Weights of a small GPT-style language model, trained from scratch on English Wikipedia: a variant of Muon for these matrices.
MLP neurons of a small language model. Each row is named by its layer, matrix (up: input weights) and neuron, and shows model dimensions 64-255. Each number is 500 + 25 x the weight over its row's rms, rounded and kept within 0 to 999. Numbers have three digits each.
After each neuron's rows, "fires in" lists the words (lower case) most often at its 100 highest values on Wikipedia text that the model never trained on.

L3.up685:487486510506505499480524492517535490489504502454513502467512515448465502534449514522463474485522505509547517486509479502497491526455535474504518509538465487492493506473562500519487535482537545482512532475463465506522573511480494526477472522492496553516528489505502463440504477462508529485520514489475468478528519491549501475491491439481481494520479527477507526515509532463505509526485466479497522494487514531503483497523496483517477490508491513496519508492457449528478562454480550519449452489507481524506487512498534495496500516521512492518462502479494496487503514481515543490
fires in: "and", "the", "fish", "it", "railways", "he"

L5.up722:479464490506507505512517521543503545541562502472497506498489500484456506447499464487539522516514507532519491477485518535503477536510534477536489509528537488482496546498491522501499538502497484483479526494554524529470523459469558473415477474494505521528519486481525475490495509516501478501520495544499508500510475481511501485506500482463523490474512505502465477545500508532477498492435478540494503466511467487485501484522465487483526483480534504484505498471477539541520508487505477531504500504480459470532532505531516496509509510517475424510518509472516500495558490516476480511
fires in: "and", "to", "as", "than", "the", "or"

L3.up352:514494528524506493519546479502575514487461511470470495496493493484491453511483560453521527453526527508546533465517512505550474496452490486446502493514448512529502491516500490547516496467540444482510547478463539499544501540512513506492491473526481521527515513489491545507529512512495455479507520498478518506512490515520503509502489480497468525462490535503506494527483474529527541487466502481530486510519546505536518447460528463502542495519492486493512497537502480497521479494487559504520453507526504500483478467462517472483532504496481495524466485505520503496503518463463497461
fires in: "of", "to", "from", "for", "the"

L8.up234:472455504449524521554519532503509477504488517469531449504522498473491500485533501445495529488515538486552460520503509507526460459513455528484511473490516511499486502503521529510480509489532465498479503488497519515542504529480518503512529536506493481494479520493485515503504517517480534491492454504497471474465509510456522564445487527513505501511492496533483503489503431516502515509472449473477459519474482529511492453494516507522454492507448498497519541526511538526557471509493500503502504478469512493506489515521520484513542466492489533530477505456554524489496481511491491501
fires in: "is", "of", "and", "was", "s", "died"

L5.up535:520492556517523467496462487491465485491499496529534534462513490480508486455512515521519538478529497477456531492511512543536516528484489502508503479478521492517465510542485503461525506535524497482494532467507526493477475494518449509524514509526521510498501505494526475488502493534497493508491463532494500504494486522508493509486496484482487512547501454489493550525484502496514492497503451564516519539541524479484499486473463550485510522501483508485527512465466504543500497506502489525505509510472504493515493449557499531449548446492471496468452498495492460456547493505456536565
fires in: "during", "of", "following", "with", "being"

L8.up696:476498467488455495492512470497512462490525452493478459514481522533497489525457487503576476464502501512448502487447505483493471469479479471503478531480507471523484527506490500510500524537526471493494445467484523468522491491499520526451545481472493530510543497532525531502495521529464522495520475509492510497467497497500487538477509490492493478532507480498510507540497431484506504488522520525526531542493522527494502514510482541498534480512487556439478492464513526494516521496482486537474465482540502533518517493514550549506507492476512456500489502500538529487488510519469528497
fires in: "of", "by", "both", "as", "poe", "facial"

L2.up266:498514536486537498523541483487515511498514490512512442462495461484478493505495496533478490471483481498519460492493500505520519517520537545453485503504511504479516496509494529518479479494462498447492523494540527501529506516500507497397459533510507532487507531552498499553528488513515441499508498518506430480537539484527512493517467496515523463501460462495479498496489492496519494540511480466549520485501472461531511488474492499491502526508515468497532521505469492500516551539463495496508458458477531486539508511501514535508531518454451507510478510502538491519506505508505478522
fires in: "party", "the", "family", "other", "force"

L3.up13:490516488523518464503511426494488527550528510506502495493510510503509516554527518467474504539522531487533465450511502480476489544487514472499506498534521482508522543468499484542484502452497473486506492476509525525532525506444527496514529500537497460500470433531451501460475470459430506461498510488509488510448551521523514524533493543442519480499482526506509488470505519505500505513468500518506496505513495510540506488543513541500516513498540491513510525472546456520492496507521476476527492534497495518469435508519488535525491504468541517489548476497492477513498500474468493508
fires in: "it", "is", "has", "was", "itself"

L3.up864:478519501491501486497515449510438517500544485507495504472445486480506482557512496469488494532496531521545491502506497536477485503543491512491494533495546503480503511430507525513514471528489520515521515442498467563516498537529478503508485495482516522520406489550520471477542511503571499505496487506473483492471488458466537495525478500470502482501463484514510474540488445495433498480550498536512524494480493497471491467499490486455484483475490512479529524497493444468505483494462514536536502512477510493509528513519503514532543496532486490473541490481497475482507522535470509529
fires in: "and", "he"

L2.up386:513506479503539528497522497499495530501467527499534506550522484497473475475528454513506485465527495522510493481495500491489506500503468493505485524486486556510467485475465467498522583444487533511463501519473484515478560524500498482527497498496486441494479508478490482514531496509493515499522483544489511499508462493448492452524482471512502528507471501460449515525509537492520479506532452505502531543480538509544516459512497549501482520484501436483486491508473482520516492507486494528499516573516516543526525488516508447536486478520470465515487492500527432514553465496490538480
fires in: "an", "anion", "anomia"

L2.up602:515505480527505534459514492505518541521464497441528491538472492485514497434540469511479548484552537477548469504518514525501490469490492519485492511507499534513496456486532477519472519523491442515506513469548510502550477519574496506502509526553469509535510494473486496486461513506516539463510517513464499496486537491467519519518499508494544536496506497503500531523488534507478472529509519467492491500500503529540506450496534487536452507512466486462501450474510500517477512506512468508513484490531475469497554518508518478518478504477453484525513488524525479486502513461486481475
fires in: "a"

L2.up648:471518539492570517503500494518508504508539523524499501525527471474466530479513487545524522485522498490491522521484490476530482543540480510519464511484465489474457468508486499482498502503457468538498496509491484526501456505509497524484523489526527548499514465488467521537515472467511471507491507523514452471493518495492517486512463496457487522497487524470490478470541500483454473496491511485538513465515496503482505525523483509476491501517460496509457504473475524504527522538493521481514511521539533517495466454517506532499442460496486461492535569506467461551561466503528526499
fires in: "division", "battalion", "canadian", "line", "river", "area"

L3.up889:500486479525499557490471491514510467503480488478470508508513491443463506470518505519502497493553508488524531506503503500530537489530467502476482530505501473537492487507560495530505508489550514492513492486546537458562519558496509512496493533480484511496462477546508484489493463558501490518486471519479478523488519520514494531515487548521492474490482490513546480522495474491500434522510511509494530501535476527502499526521489486503514501493509530450505505509499526521526546469506480522453520471469504488519569492513478524466515499541506474511512473483509437424484517512511503437
fires in: "a"

L2.up944:501495535522490474509558469507514499440479513516549499500514503504438510509489550503482489571514510517502479470501489549478495504548515501481476506515540495528474546481540472510513503487479497511552499480503510461491500519480519537533502499518497481486473498486493471445546504468489472473482482481538530533466528490488515482523532531508523482448482509519537523469524503506464480458516482510479524536500516504464442469477463489455498502543486490501529496508481470475488550490493503530496463492450445507538518481524464479434511515504502508446541511506491446481486495536515499496
fires in: "he", "heart", "were", "was", "helicopter", "heard"

L3.up47:516521502501464524529478481499499506523505524508495527511452469478528494477473477470473576486486497515502547507471510447488485489478509496515543482472507521503475515507487517531471512486479466487511511506537496492481550519510473510496502507520445510517472575506512516528495471467485521463460516547489472487519575486533527480482493457498503461508479471481484482543435519494531507481508469503481504484561481524445517495497496498533522468500487501515530459480523495471512486530521514456514519487505490507514494515510486503472449533479557516486505497478503524538509476522489491492
fires in: "his"

L2.up65:529496501515533485513511472452488539565476481504511513489468522532480499494493485482495506498534481518525498498517541491514506515532524472486491506550480490453474495499504485500537497520510473507525519487484511515551463481503528533435510475464437510491549472534476464500500488500506477509506491513501515493568470482488485450485503509473505485503444461542442480519496483517483484460496530480503501497503478476509505551505503477532502519509454514501522515544478508499500464427520487507555465534475518537479521499483517493497554485498511527504518498482484498521511516543507489504
fires in: "was", "being", "were", "is", "been", "as"

L3.up758:493488500519529508523496506531449475453511486490523496484537492481533498542524494548485467556474484504505513478468503501502512534478476466479529514513461501493496483488534516516500504470506516481518487500494505467556508505511479491522495487503510509481513525506460543492500496473557503510478484503515511485493485517503496448507532544457526518475511461529500507495446516546478500519492511480504442473499525521529526500459514479526476519518501500463472466511488487455457439480441546483491516501494481443476499475530450535500527536517510470531438505487424521494495482479499523485
fires in: "record", "stadium", "championships", "station", "music", "time"

L5.up240:500520515505532483511524487495484517491506496545477512498515503455529477485549527466526521465465510498514508518450556483526503515506483461500497499483501506490465507502534511507506534513509516488482517461523456485463493501463522472437513474501486509540531507502554518466510496512495498516520493493502500528543507491516451516495519497475493488518516449485536464531464491547488484520493506503505481533482485454495544503469488507535501476520524534500507488537494535493494506546467483521508491535481404503494509473503508502535535481506523511461478492471544486471488481498462512530
fires in: "as", "with", "in", "on", "to", "of"

L3.up244:510480534475496513493496502507524479514455481462532514493490505524473507494508510473473533499551545501529513482512512507480514462469476456494507506489533521528514501461544533526500520475500505500508485506511530508537520489496501485512533482527470497501480469502415481473512515453505501517477467472499521492488539504427540489528490531503506524486507468558493466480501487479516509510521500512474504510525533519541549475502507558499511483509525502538543549501506507507524494473484533473510457499467503496493473505476505549520515465459509499528492505497464479506445526452503521506
fires in: "is", "are", "be", "was", "children", "them"

L3.up302:535496529523500530519507461479536448513479518505510494517472483510474494484505563539474450493510543533522474441438512501491530460513501501490481516495473501508503494497471509525536489509503458470473495493490521502528568482495525502501514481519484530527476513476494512517543459495468486503503497487528516478494509505478499531487503544507502514466494501483487504500515500533518500472460464479466473549497494495455489500540521527498524501541489481459493513504514494517513454490494546483492498482492571476508520525520543560506469521535489476497507510511508458511511501474485483518
fires in: "more", "the", "of", "her", "ft", "his"

L2.up484:492490527508526497469498498488505511496448517516488467547502516544497512519492504496528505456467470502548503529466480473467522520546501522530558529503489531501480511485533488446480482507506513517536566510511532550528482460486499490533493489537483512504513500530489494494475473486512474464499509532517490482456524481520528515512535451506505491553479507493517481523471476475494491509478500461505516481481494527487532513480492477579534468494536489522523487518496503525478499489559540493505500479520514504441474518517500518465486494492522503508495490493499469505467514480511500502
fires in: "university", "college", "school", "first", "league", "second"

L2.up871:510486483487500500530523463446526510502492491498545487463513441464475499549478518499520484500521528522504518454558493515464509474509430515501491463485503534515456459493492479510506485520487490496525503572506509491478476497463502520474470502462482453500488504465463527489464488509473490446512463556473533527498499483482504502587498483518514446507515491514480541518462521500522532528554494510468512476477510514542481474461493483500491513498481510561499501542518498535540514519514528541494493490465440547496475508456505459482479464507500488492467499524478538522541477485499519511
fires in: "an", "date", "type", "pld", "notes", "world"

L7.up587:486544509526495528557471489476528502512534545541487454481503472468474505489508480511521479480476469520504498467513535498532515481466500521518499493477518481545481542459484513481504512480505451518492522457529481528512517503497516475457510487487518533471549506494531492513496498504494507475503504494514532492491537534531513501472446479417443475480498466512508525545524512471482500522486521484470474492524535521491532449540496455502520522495508514492473511483510473495548499517489502537485430504550537533517511513525499501518514494504462462533497537505481466543488533500489498476
fires in: "of", "by", "as", "major", "various"

L8.up85:462461533446521520465490545469486490467510480493544449524465470480520486517538481490483530477491488507544536492501484461522514504468507459539535533472504497503489542531497479483511509493497506443499464504504503514470491480497561445555499579516477532489482506541494507476506477493505521518512495522515520480541502493544500482508476540521568509541487507532491499513471511514461516506514486468484483503519492477519509475468492452510508511452469502536483476497483491505472505502506518522499493526512550485493530478523505448475524470484517504494496462513507509494461533527551506484
fires in: "in", "from"

L2.up844:499519463488504548491504467534532515442504538531530506487493473494482467515491487455492475480486495531497505448523502517475517458500538483513554514502520482530512505473507504507500514512516478489507490492512464487507474530499501488511522466517512515481513502499418474502482452479504497515456490526463515525524541499517574482524464499500473507489518514516495502464494415533453498517524521495494434491489490503496486498518469507532523535492493500513498499526501499490499495529525513516471460506451474468519518490500500512490494457512457532500487487538436462532507491477496529506
fires in: "two", "years", "months", "days"

L3.up370:541559502482543511486517482522482543508512525507529533469472507543468545486524490525510524479490514466518527469512509483534521503515489505497474481537535482520484507463441499517523482523530493522511483501473499499484508522462469527469524481424493464517535479471481452522517484554480491495532501519488519473505499505513511502487538502481522514523472500475466481504504504521472491529466526500446431491449519464522533469536480469499521478493504500502502474459520476526539507515488514493509499493457516479501505510517516482504468457521516428502486478515479498495513470514487521481
fires in: "most", "more", "an", "in", "largest"

L7.up781:501532504524479522538478532497499475510484547490518501477475540493501508495487460491488541471482476455547532469474500495495521507482515499487453546530486512538484504486483464466464468498482480538473525541503491488532517506499546514502538478490503536459508477485515527525513486462498513472499473493491490461477536516538476519494500514534447526526497491497499491459453504545440470509480525436504493529418520530466499468492511499515531505540485515529515518492455499534536516498503478530508510474522540468492509460532544495483481513502523505496507533482477481518531477498478532501
fires in: "of", "toward"

L7.up737:521508526481480554496516470476528531538462506531504496497497503483529445513494559484540494471522499483482513478500497486483513509502525472499509502543510521546470494494550485519497521519490507470491507541483486498500542466474496502521467505474508543502506523489523486457500483542525487479501502457488470483500522463522505503522512494500515518511476500495487533513478501528508514481539467499514485467516514469499502495538492483495432491528533535500509459496554455492502487534444472492531538547527484526481487476562459499476501480486498498488500499492556551512453517517532492535
fires in: "in", "to", "of", "s", "photo", "on"

L7.up353:476512465446520471502491486494464469504540540490516487507480496491482516537458489537473504517426479508535488486492511511490510462548443495484529488486534494466536463483463475473465497503438498482572479517485517480489511495512505485532504533522442502486492506506474521474517453488488503502499479548487538495472493492496468516523505496442525478490510508499510506521477550492525499525504481507488475505517527503509448500505497534477490492484495464465447531546519488496520485479526501491527506532491513539516512501496508533522494488564520471480494505459514517525505526514492533500
fires in: "an", "anomia"

L8.up852:513498545512510494535486500508533521490503530507528489514463494500471477515535496482471491501466485487507507526489503497502509534523486490504532550484490463495484520459484490486496460538506479490466528501483515512525547544512535473521513520507509505494570524522540488514523465473502502465488522531544474486476478516491479485477413514515448550493506495531518489521545469508498517501528504460484506545491486484505445511513486530499497547470472462509480474487497478483512499500426486505488488533515544515507491509544511495477474487518475512506460515503481455490526461533519466539
fires in: "as", "first", "second", "of", "later", "then"

L3.up253:500534485481477519499528485512501504461496494467546518536496500487454477493497475504480501518457506469504514509489510510482460468490518486526494513526498536519485493469499500524502549485452473515497508506496492497539544522489463513516523508563544511471487467474494480478513452497524538534515440528531508517547508524495537526490486482530461516484495492484518507566464494473472469501524522499490532506456516509492472476489524495521498517522451506494506493510499525530507493506520477520475456518464483465474461477484494450492497489509466516501483523465467469525556439506524502423
fires in: "and", "of"

L8.up131:517501508512490496445500468467520548481466547488508524465457496505486505532504501538513494531465472470509515463521464520502488468539432425520523498499519536519479490473486518468528491513472480489468452533518492506493524471491497531490481499488491500503538496514492490522564477479523525517522499529477505494481480518480488482533517486513504511502497500515481517506484473525459462501507443518483453516487534489509514551547499532515512509491506504488478545524507465464513536469501484476491526510478476531534497503479512511542475495489462524457499491512535480514459503489464515512
fires in: "an", "2"

L3.up427:471472517471466511509470456520506465516495480457510553518497474529491509526522496504499464497431501497504476504522428500470521490527535507515483499494472516519522512503497520491523528475522489490461475486490466495517514503469535522535469472472484501506470430516497465507502492549511516476473519473507531502502511500486539502506495520487505534506492518495463450470547489510471461550519476465532544564487480520436490492486525495455483523508533487546502497524497473499488528469496477489475507516505474503515495501520534502489506506542471506517477443482500507501549546520531492542
fires in: "he", "she", "schleswig"

L2.up560:492521451520509528499476499500480512488488513503560486492513492500546518483547511464460512512500526514523535473484489527483525509490498525510512517523503483547476515507500553478438513502465464505477522502491500499491515475506431497515540487509475513488469482499503479481465510567495476524521501467492527528519513460493474480500517507489469518506508467522483500494517514501516455551501500524497455529449494465472466483476520454512493474516560469466533512539504481504486518487508543499487503475489491517493505491505480546514502513508513529515506476531469485535500508472462466491
fires in: "has", "have", "use", "needs"

L2.up775:558521538508526504482546477525489515493561528506500501515510506470502508477502495469484464518457520518502542460511514492544473487485555508482513507466531488502510552508554508507509493444484460494498495489524520482504513493496468502458507511530467465509530495501529496468497516490498537483480507488459527518476528484517497469514487549504512480504489513522470493477470520495486473494497473496529507548514541515492474482475465483547484484523522517527502485524500511463455508526465473523478491498467460480469512511518509449419521508515503503537523508467548470483511490502505485497
fires in: "and", "there", "it"

L2.up498:503488486516536503487520506500502471537516506533450547488451473514489477510531503498488506489522550483515496477471519508539479509534512502515484505483497499567472518500515496489537473536528489494533515497512491544461533481515532473544502481484474503493508522468480509508554465489484505510504506470484516517505461517484488451479507509473503520519515527472457487491454534491529505496522504495493472518508480482452527510510472504527526448474503492481537509516547548515503472514500476474502467471504455511470493501576497466496469503491491490512500494509522438508540457543526460523
fires in: "all", "allaire", "some"

L2.up527:492480501483525498492494485472464477511524497531516533489499546500478491528516542460473457504504498495525508514496531457479498521514503500481519469513506512488457499493506513540463539471483512493474491536520535478518490520483487538433514538517469522513491465534545523451453471490483549508463486496504545519465477473520511478520476505495521448494498484461528489516495513504524508505495474521511501551501481479523475494533493511498488484513462454513511501543513483540464497493495518485522547464466494529518507463494502481490515507519503564541513487481445477464504438468538510473
fires in: "which", "next", "open", "prize"

L2.up978:514495534484514444545516451497535509463489500470533491494509494523492540480501495501434564495546496502531483514492493503515519502490501505519538477467471490498520521503521485507500538505499450521506483483512484451521480525502484524440517491515458491486515474530494478473522490480433498496479453533502486477490495512513449532517534502450551502530505481528514494494496511531498485513506510483509494494541491490545544509542472486466536498544521478502504524483533475523509539495488457499454490548463458533518509478513491504508500475534473509479498475448465515532526495514517486460
fires in: "is", "were", "being", "each", "was", "are"

L8.up81:474489511441495498545449499480500502475469462463559474519521511493506510505503517503495531469508505485536479491510496532492504497484512456475516515554506477473478497499459488502508509496513470541537531500495529585520482474467503518486523501507471490471466500498510533500445499540556458534454510533525545465521474517511464481488513475492527497514525514547481491530497504535493495527478474512476472496471480520482492493515486512499507478527460470544489549486499544527539468499525527483528475489517502503480533496464488474465469526540511488466508486469501485529532501486499516502
fires in: "than", "in", "to", "and", "from"

L3.up396:527453490489513445523493504466486521462511533533493526475487491498495484481505511537517508516509495498479503484480511526518463499507485566521513465503506547501504512451528443528516477497473484510490494509518486452461482505447506472504502496509476497473510513517481490495546490484569448512467505518497524515491455501526501463481539511515466482471510499532486507496488439518488522458524488496495531521470486520483497531496470512489512499487484496464519521499488550526461493482523471485474487514479502517522516526513469504531487489515471462527495519465470498517537517519517542547
fires in: "suzuki", "year", "katsuhiro", "time"

L2.up867:504481519548535518458492509490492514489497514499516472504551501479466473525452494529514524448536500507540467517509486516473486505475511466517538491513472504490486533510503464506507525506503468506485507465490502502538434538504465501549531482531484521490516481490517486429495477521479475506524510502501541514509508534520535480461520445473491487522502470510481518540505506476496533496503517500488484510486506509540525479510480471533485531468468457485490456506479523517506500513487490503509501540513504464475456508527468535526537497448482484541492495522472477502486525530463494503
fires in: "national", "university", "college", "two", "one", "schools"

L2.up521:496478495479505471496561454525476481476536488550527496518488504529496494521530523496509527483489491503496530517484488481514534484500490462514537496471502460527509512514524498506481558551497502490491467475533496511488557467494500480504510470510535502520495485511501528479471491498474479520509516493465447501483513529486514492480551503539473550455470510517530495500504483483466486513482522530503522522476523482497525483482454476481481493513496460465527512497495480492495467507524507492542489509532455526491491482520552497526464505491499486484478529519512509510523518535472472494
fires in: "from", "into", "for", "to", "without"

L2.up817:577481517477512500480523486483513485496493493510524501498505507490529500448457482497486509494509488514543529508495502572503498527516494501448488483509487487490481497510517503503515487481521500515483513519509472472473475531488524484491498521501533458500490477497484484543462461496485480497503492528518488476519541483512491436513493509487496468539526481497532418531519486498531471518461494534521494507515479476513542514464484472526531471483501496494563467489477486523524482543528484496535444488499483477511517489502543479494508461484513463508512491476502510531506502518551542547
fires in: "his", "appointed", "lead", "on", "her"

L2.up431:480506522507548539536502474532475471483489514544491490467477491494480513497493515538498510484545478511526493506481480536504508490488488468480516442448529480499515487501504520495529504513478524481516518508516486529479553517480466508529455432562488476479525479490524491529462483471503517541476554496454455499494491507534495504511504502525502491500510521522506541501466466493474485497488506520534457499494483503434439521446503477502489455520527472493515519518510511476533541504508478531447491494500459508460507506504482473536519492520511483533496523485484480563516486506477549497
fires in: "both", "also", "don", "allaire", "donne", "either"

L3.up228:498544514486483512486504497510517497504499483503512456510482509490496488512509521522473496517494521459535485500487528508490513519526490499496504493498507488515498514415491470503453545500517517494515510465530517523531508509487477520462447491531545495528500444475468494457488515513568482526507543488500493482471490518509538519503474426456515481531516500505514485542485526534477490500490480526478531505482488498545480467495491514551550491496465501475488497480454535526488486485504466504455498498503492538517488470453555500507512481502466482529447515476558507507469478513476509510
fires in: "of", "about", "per"

L2.up794:514494466516538482543476453504493522475530508483526520525499572509522516513505499411451499497562523515504532504499484496516506506425486553524460450525501479456503536512540499517498495461514513524474531505551506507573473521484475508508519521469477505506524492514507522480502481413511496498486481480492474506480493487525460514539507499509502506521492488468519496507489462511525499480488482504530551496480508508490504463440501481549499487514487514531464509508462517520523483476520501535506524554490477519509490519498498507457524568510520507497485509505495477507530509503492509534
fires in: "which", "there", "it"

L2.up517:489513479469492485540484464507498459508494467524482524513482508501500519491482529545497543468496537489484462540451504526524507486482512491471506504467509504484556536508482472502521506502521478473503511511495458494538520479497505497514506527493422511446564484517494514511485464490490487510566434510499445497515470512495529501495520491522518552508460499486519522536495464520479457476525512534500485514497486497549518500481480502498452514536483521510496503461514514493486530508470484513447464571522541442542488510521489485503487486497474519535512462484503474520475533547513485538
fires in: "both", "were", "also", "either", "just", "was"

L8.up809:464521510495494465504481491513494494496480460487531473506491444492442452537489469501473489520505458505490507501470512504532467481529514465498533512498459500490493541479497502511521512499503457527512523564462510519495453496514491503510515501529503490500492482488490503502542516468541512513497488494520499453461531496483524512473511533493556466472484506473536514499544516509487501507536489468482439473509529469469521459524503507466497478470483482477522543486509481502516501459540531490503477479485559505520448500525523549521531544492547476497498494501480509518468525519530550523
fires in: "an", "df", "dead"

L2.up977:511520488533523529473560470535491469460519480468488492519482473552534514545512481509499524499511490497546488499489522494481481472516492489513507501548428506519514504512465527501505483479498502485522516471492505496509477524475482530529473529465529533475483503504473475510486508480512490468480473524504504510484480507538479490496535454441482543446527461469482519517539524460528511491483484518456504544531519536525513554470517519516479493510491558462484458528522486486478516459477502497495483507513514511470508502541533485514530487498492539527490520494484480519511514503492507530
fires in: "record", "records", "music", "james", "boxscore", "williams"

L2.up745:505512493510522514513525485530514537489498506504470523542508523510461556519511518522493474446501473491528468523505538490521478487513483482470529472510449512518517488540501456482481548506531492482525509499545526486539488501522531479439489477509499527539531497495488514465489492471512488521493491503498513545472505485506480500504491451493510527470508518517468497526457537543532512540464495528466507496461504504526509519487506500509519506489469459515509522484478512506465525495542464476477504522506494534525554476522473461505494519475453488535454520450488485548456462498519480508
fires in: "each", "end", "per", "top", "grand", "census"

L3.up456:499494496485499552525486457497560502496535478465507529483504512511517527534514549517491507505525494449506457558496513546483507458470500486512553507542513446522520531466488504524444510523456483491466509478462498498479502514491509506465490510504478500495494506506537504572496517455482495517526498480467470494495528485473515450492567480482523490509488511488511476496499492506469513505521491498524506535463474470479501498430515519497528466512530503458506499532533473503534480506501503504494489464481521486509551522490515479474459507496473460525489513497522510520548491495482503482
fires in: "to", "as", "ave", "for", "gp9", "that"

L2.up161:522509516513507473501485487513466521533486486482459502483497498479466490503516503495514547481480471533510508518518469493508487467468517543494473514489503505465462520529486523487540503478491455524450483470465531524520491510492525450510473535491519514523476482492472500483489504535505488487524497514479471510518469549554499529528500456482496488527509468511487515539514523470528500497508468487514542509498520485510481484460483478509511508535482531483495491519522486560505521477522511511476492511507505459517493529499521484511535554490516512517467542537503419496560475527495414448
fires in: "the", "it", "europe", "brazil"

L2.up241:516473511506487501483542522460488487472501456498504489513505463496512498490515496506487531494502492476473554474453476443458532509444492510537485518491544521508503481492532508501481498485544509474501529517523470477526511490492495527493506491503506502527498514486486484493523525506518466488528465534477494524476546508498521542491514514497484536489486509520561493476507504487475462505487481503502489532519486490516474467501482436511473464527511492483458468536499541540506504506421504503527506527490513489507472500520533485530476515537470478523513521520522474482506450476531500439
fires in: "or", "and", "ja", "called"

L3.up865:535511462516468498494525470511474503503510501500514462503458447526532514556515504496478552515548516516552580437509561524488517485462513456499484494508538494528482533491529512506485496487478521513493488506489499474502444526494459500493516543499489514479457494468526469517520472512520448474508541486474539514506489476479484512520513499517525487482487509500489512524506493494523518494491472489496486518490454566552507514488507494493465451500481467492529510479541492560511475475517483474482475483502501516514518482539492487489514461525464515473524485490505519488467479497453488542
fires in: "on", "can", "over", "has", "have"

L5.up469:509500548520482505495471520459548498466488534487501485500500522507504481511492486488477480467471512484494503505539537444525521522494519496500511455498494522490541500485488508521493524516508495472496543508463505495492495502531500464517514517466480489481473497536552463490468479521496524512513515500462454527477495474511476454494518494458498497475487502465483496514523539494445498493492496472515510515564498475496506530482527451510487463507505436497516507502499500505532486510537510419507509523566467540478493530503531510498482527507527544502445528485502523502491469506525522580
fires in: "to", "of", "on", "air"

L2.up923:549476536538571474520517520480505480483526511468477482481506499541518524484508477464501529491503517503466505479495499516512506506496486486513496520448495478512490505514484501462481516525532462497472506463510484524490501542464495441490505485476434481493479507502571498517503507505479479520515442502508510524475446501524475501502548515473540513514519498504536500495473475513446488497513487521505519527481463500487463496561481492424519439525482487515486509500532524501516496504492482511494491539479446488475512513515503537499516465514548535478473486507464515475493450467471505521
fires in: "while", "until", "because", "using", "with"

L3.up624:545484510452482529468516510460513475531496500473534520523546482474472496467488475475560490475445520480512489475510528485492535493520484521499488540495483536514499531512478535469509475455473499500491496548512466501532452513517537522513514500479470519486487505505554560468484526473493503518548531484500486441501507493515525524504496533486478565500519502465505534501569508501490487474455510511470506486489478461464491516501520500481497466489480500531490473491507505520555511504480496468498499471524535485488477487528499485537524454507475537485513507501495529508509518523483492504
fires in: "against", "under", "by", "african", "december"

L3.up168:510538468490537511451493521514510484478466514508512524491479462508511473570514479509501510490556465531523493466550567510506498496537483482505524490542480484533491506484487491524513512487445497513494538552494471508493523534505489479490443524555569532504492466499502508494505459534514480490483507534482465474490500520516471524485512546527505503468502526502500514518526519494486514505463458462500495433518485456493470536496541506501512549498464470512513481493525493487510499499548481490473498495509489494515480446478526477485502503512512522459511514487491469489510503487472538481
fires in: "by", "on", "united", "km"

L3.up764:507488492490511478467501486490494519454504509513504485464469477509492514489493466452480509482518475526498547473480453509481462462507498485492466492483490497514521536465522481542491497486496566488474487492518528511490486477484513445498521496531488484494516501527459522489507542502472524506500533491545482546494476511509504461491536510477544492486509492511499495492494436530512548554467492483465520491473533493494518481509500515506541537532468523526522512519535507508432454468533539476508507513467515433493532517493520507520492525486526515519489511438513506497518498509489573501
fires in: "season", "year", "life", "career", "time", "years"